Weights of a small transformer language model.
Size: 15 layers, width 160, 5 heads of 32, MLP 640 quick GELU, vocabulary 4096, 6.11M parameters.
Architecture: LayerNorm before each block, learned positions, biases.
Training: a variant of Adam for these matrices, 108M tokens, 13233 steps.
MLP neurons of a small language model. Each row is named by its layer, matrix (up: input weights; down: output weights) and neuron, and shows model dimensions 80-143. Each number is 128 + 32 x the weight over its row's rms, rounded and kept within 0 to 255.
After each neuron's rows, "fires in" lists the words (lower case) most often at its 100 highest values on Wikipedia text that the model never trained on; "fires before" lists the tokens most often just after its 100 highest values on Wikipedia text that the model never trained on. A number after a token or word is its count.

L6.up591 [132 119 158 123 162 161 152 120  98  93 122 149 115 104 106 138 159 134 108 156 210 207 163 131  58 101 114 123 161  87 139 180 100 117 111 147 224  82 105 116 120 105 119 140 118 131 135  95 138 139  84  94 124 147 126 111 166 128 126 157 122 115 104 143]
L6.down591 [114 173 118 101 149 140 125  82 113  56  92 156 138 141 215 190 123 149 163 124 124 158 142 129 165 114  70 114 111  52 161 121 130 156 131 112  88 160 138 153  98  62 128 178 109 186  91 112  76 145  86 143  87  82 168 150 145 148 133  98  85 103 175 109]
fires in: "october" 19, "december" 14, "september" 13, "june" 9, "july" 8, "january" 7
fires before: " " 94

L6.up403 [167 110 143 136 171 122 128  78 130 164 150 116 137 155 167  87 115 120 127 113 116 153 117 133  97  87  98 147 145 159 120 106 103 122 136  69 192  79  96 116 116 128  29  69  75 131 114 199 129 131  82 126 167 105 115 168 135 106 138 128 116 156 140 133]
L6.down403 [109 150 165 119 120 101  66 185 205 130 124 105 187 118 127 151 155 151  99 103 116 141 160 102 152 129 172 133 128  69 148 134 188 109 130 186  38 112 108 129 134 142 125 162 145  79 180  90 126 121  65 136 163 114  72 100 119 153  78 146 118 134 114 127]
fires in: "in" 34, "life" 8, "early" 6, "december" 5, "history" 5, "february" 5
fires before: " " 45, "ly" 6, "==\n" 6, " the" 6

L2.up489 [123 136 116 121 114 154 154  88  68 167 114  91  92 163 176 167  55 103 142  78 117  68  41  84 145 162 182 201 142 185 141 132 126 138  62  33 121 127 165 149 214 122 145 124 112 146 128 135 121 104 151 131  93 109 126 211  94 122 139  98 103 151 143 137]
L2.down489 [114 123 153 133 196  96  88 175 117 120 128 175 175  96  73  85 165 150 113 165 149 170 201 178 117  81 120  48 119  58 126  99 132 131 154 184 117 169 117  72  48 146 109 145 115  73 125 121 148 154 110 119 158 144 127  63 147 142 128 163 141  83 118 140]
fires in: "such" 27, "due" 21, "received" 12, "following" 6, "began" 6
fires before: " to" 28, " as" 24, " the" 5, " a" 4

L11.up290 [171  94 144 115  85 166  71 125 144 136 119 122 170  85 133 106 144 160 120 109 163 180 175 133 102  70 118 150 150  95 126 182  66 128  98  78 146 147 113 128 140 136 106 125  73 147 159 127 191 134  65 164 148 116 135 142  78 105  92 129  99 190 122 165]
L11.down290 [148 149 141 133 135 161 130 134 168 102 102  59 147 166  74 145 130 155 143  87 150 122 149 144 113 120  82 158 129  71 128 108 131  96 142 124 147 143 111 203 174 179 124 132  95 121 162  83 174 129 128 130 126 106 145 138 123  97  65 105 124 148 109  88]
fires in: "2023" 19, "2022" 18, "2024" 10, "2020" 10, "2021" 9
fires before: "3" 21, "2" 21, "0" 14, "4" 13, "1" 12, "6" 5

L11.up267 [175 148 131 201 115  94 109 141 130 152 134 133  93  99 142 122 157 131 159 170 125  93 105 128  68 109 175 146 138 113 138 152 130 150 140 146 123 160  72 138 109 168  79 175  36 115 148 126 121 131 138 112 185 132 133 146 100 154 202 114 169 154 140  72]
L11.down267 [150 103  75 148 157 195 140 114 118  87  87  78 130 150 199 111 124  46  73 138  95 138 117 158 129 174 120 108 145 117  39 130  78 126 155 124 123 125 118 130 184  66 151 114  98 129 119 169 129 117 117 135 193 110 136 129 151 127 145  85  93 148 138 151]
fires in: "000" 55
fires before: "0" 46, "6" 7, "5" 6, "9" 5, "2" 4

L6.up337 [147  70 166 141 166 147 114 112 189 148 182  71 106 183  95  96 132 127 144 130 171  96 171 139 102  82 127 163 143 175 118 129 127  84 136  89 225  77 182 100 146 128  93 154 154  57 146 116 155 135 135 158 114 169  98 127 138  93  73 152 131 113 143 105]
L6.down337 [ 92 169 136 116  84 178 157 148 144  85  92 156 116  82 201 100 182 110 140 123  75 168  90 130 193 114 124 118 101 132 136 104 158 134  70 166 121 115 123  66 152 172 184  92  76  89 147 130 177 145 129  92 165  85 124 118 111 107 160 115 110 165 113 104]
fires in: "february" 11, "august" 10, "may" 8, "april" 8, "january" 8, "june" 7
fires before: " " 72, "," 4

L12.up134 [140 122 162 177 142 106 107 100 159  86 142 111 111 106 194  75 160 130 164 189  89 167  98 186 154 159 147  90 133 155  67 138  94  92 179 138 210 123 150 158 100 150 119 119 132 107 147 160 114 184 130 112 175 129  87 140 117  84 159 122 117 151 107  78]
L12.down134 [ 93 142 119 142 101 125 116  79  98 149  90 125 198 150  78 116 127 110 162 139 199 169 130 119 184 114  82 118 122 107 141 108  97 120  81 132 124 118 132  94 129  92 100 122 121 150 120  84 145 136 159 165 102 114 159 128  59 143 111 127  56 110 170 142]
fires in: "000" 55, "cylinders" 4
fires before: "0" 61, "ed" 4, "ers" 4

L12.up450 [161 127 121 138 126  97 180  91 164 164 107 144 144  88 111 109 154 104 107 140 116 178 199 111  74 156 120 136 198 141 165 102 196 145  98 164 105 157 122 113 188 133  91 136 136 185 149 178  97 153 133  84 165 146 108 103 178 133 133 146 125 150 122  97]
L12.down450 [111 173 190 153 178 183 132  43  86 117 107 171  80 147  99 161 168 102  83 148 138 186 156 127 140 139 141  95 107  93 108  73 168 108 141 139 137  96 142  90 130 135 124 146 184 118 132 137 113  50 173 167 144 123 192 116 185 132 115 109  86 166 128 118]
fires in: "from" 39, "with" 7, "during" 4, "on" 4, "in" 4
fires before: " " 21, " the" 21, "ated" 4, " which" 4

L12.up543 [103 158 198 162 134 199  98 110 126  99 164 140 160  93 124  95 188 121 107 135 170 116 175 127 130  48  49 122 151  95 142 149  90 158 111 138 119 134  80 135 108 200 131 119  65 104 115 130 159 153 102 119 146 101 169 159 107 100 106  81 109 180 125 157]
L12.down543 [132 105 125 143 176 124 116 126 149 166 138 124  65 150 158 139 191 124 113  78 171 138 130 111 152  65 127 141 106 145  70 116 129 131 185  74 179 124 113 139 100 108  68 206 131 173 109  86 154 102 181 105 138 122 120 155 137 160 100 163 141  72 141 128]
fires in: "2022" 20, "2020" 18, "2023" 17, "2021" 15, "2024" 14, "2025" 6
fires before: "0" 21, "2" 20, "3" 17, "1" 15, "4" 14, "5" 6

L5.up271 [159 129  99 145 121 138 122  98 119 122 144 175 176 153 159 113 159 146 139 126 152 141 141 162 119 126 132 108 138 156 135 135  96 140  60 115 139 129 122  95  93  97  73 117  47 143 120  88 126  99 114 152 200 183 122 115 111 105 107 128 114 111 131 164]
L5.down271 [124 106 137 121 122 133 127  80 147 123 122 103 106 103 181 109  40  85 146 146  74 103 105 120 126 142  93 128 110 104  80 136  98 128 123 128 160 125  98 159  90 174 101 165 162 103 147 118 136 135  88 120 132 117 170  95 117 177 140 220 131 120 149  53]
fires in: "in" 80
fires before: " " 32, " the" 14, " February" 6

L6.up107 [151 130  99 155 125 126 133  75 147 114 153 151 127 120 135 110 129 127 140 177 189 150 128 122  96 125 121 103 157 107 111 149 101 104  97 134 151 112 105 120 106 154  62  96 121 172 126  97  95 107 164 119 140 163 131 119 106  92 126 114 150 197 175 102]
L6.down107 [150  70 133 154 142 130  83 105 151 140  54 142  81 139 128 146 153  86 119 151 121 150 146 131 164 110 158 143 127 196  74 189 121 127 117 113 111 128 209 143 144  82 126 135 139 186 142 136 148  83 102 168 135 167 125  75 116 131 106 117 168  84  82 144]
fires in: "to" 95
fires before: " " 35, " the" 12, " be" 6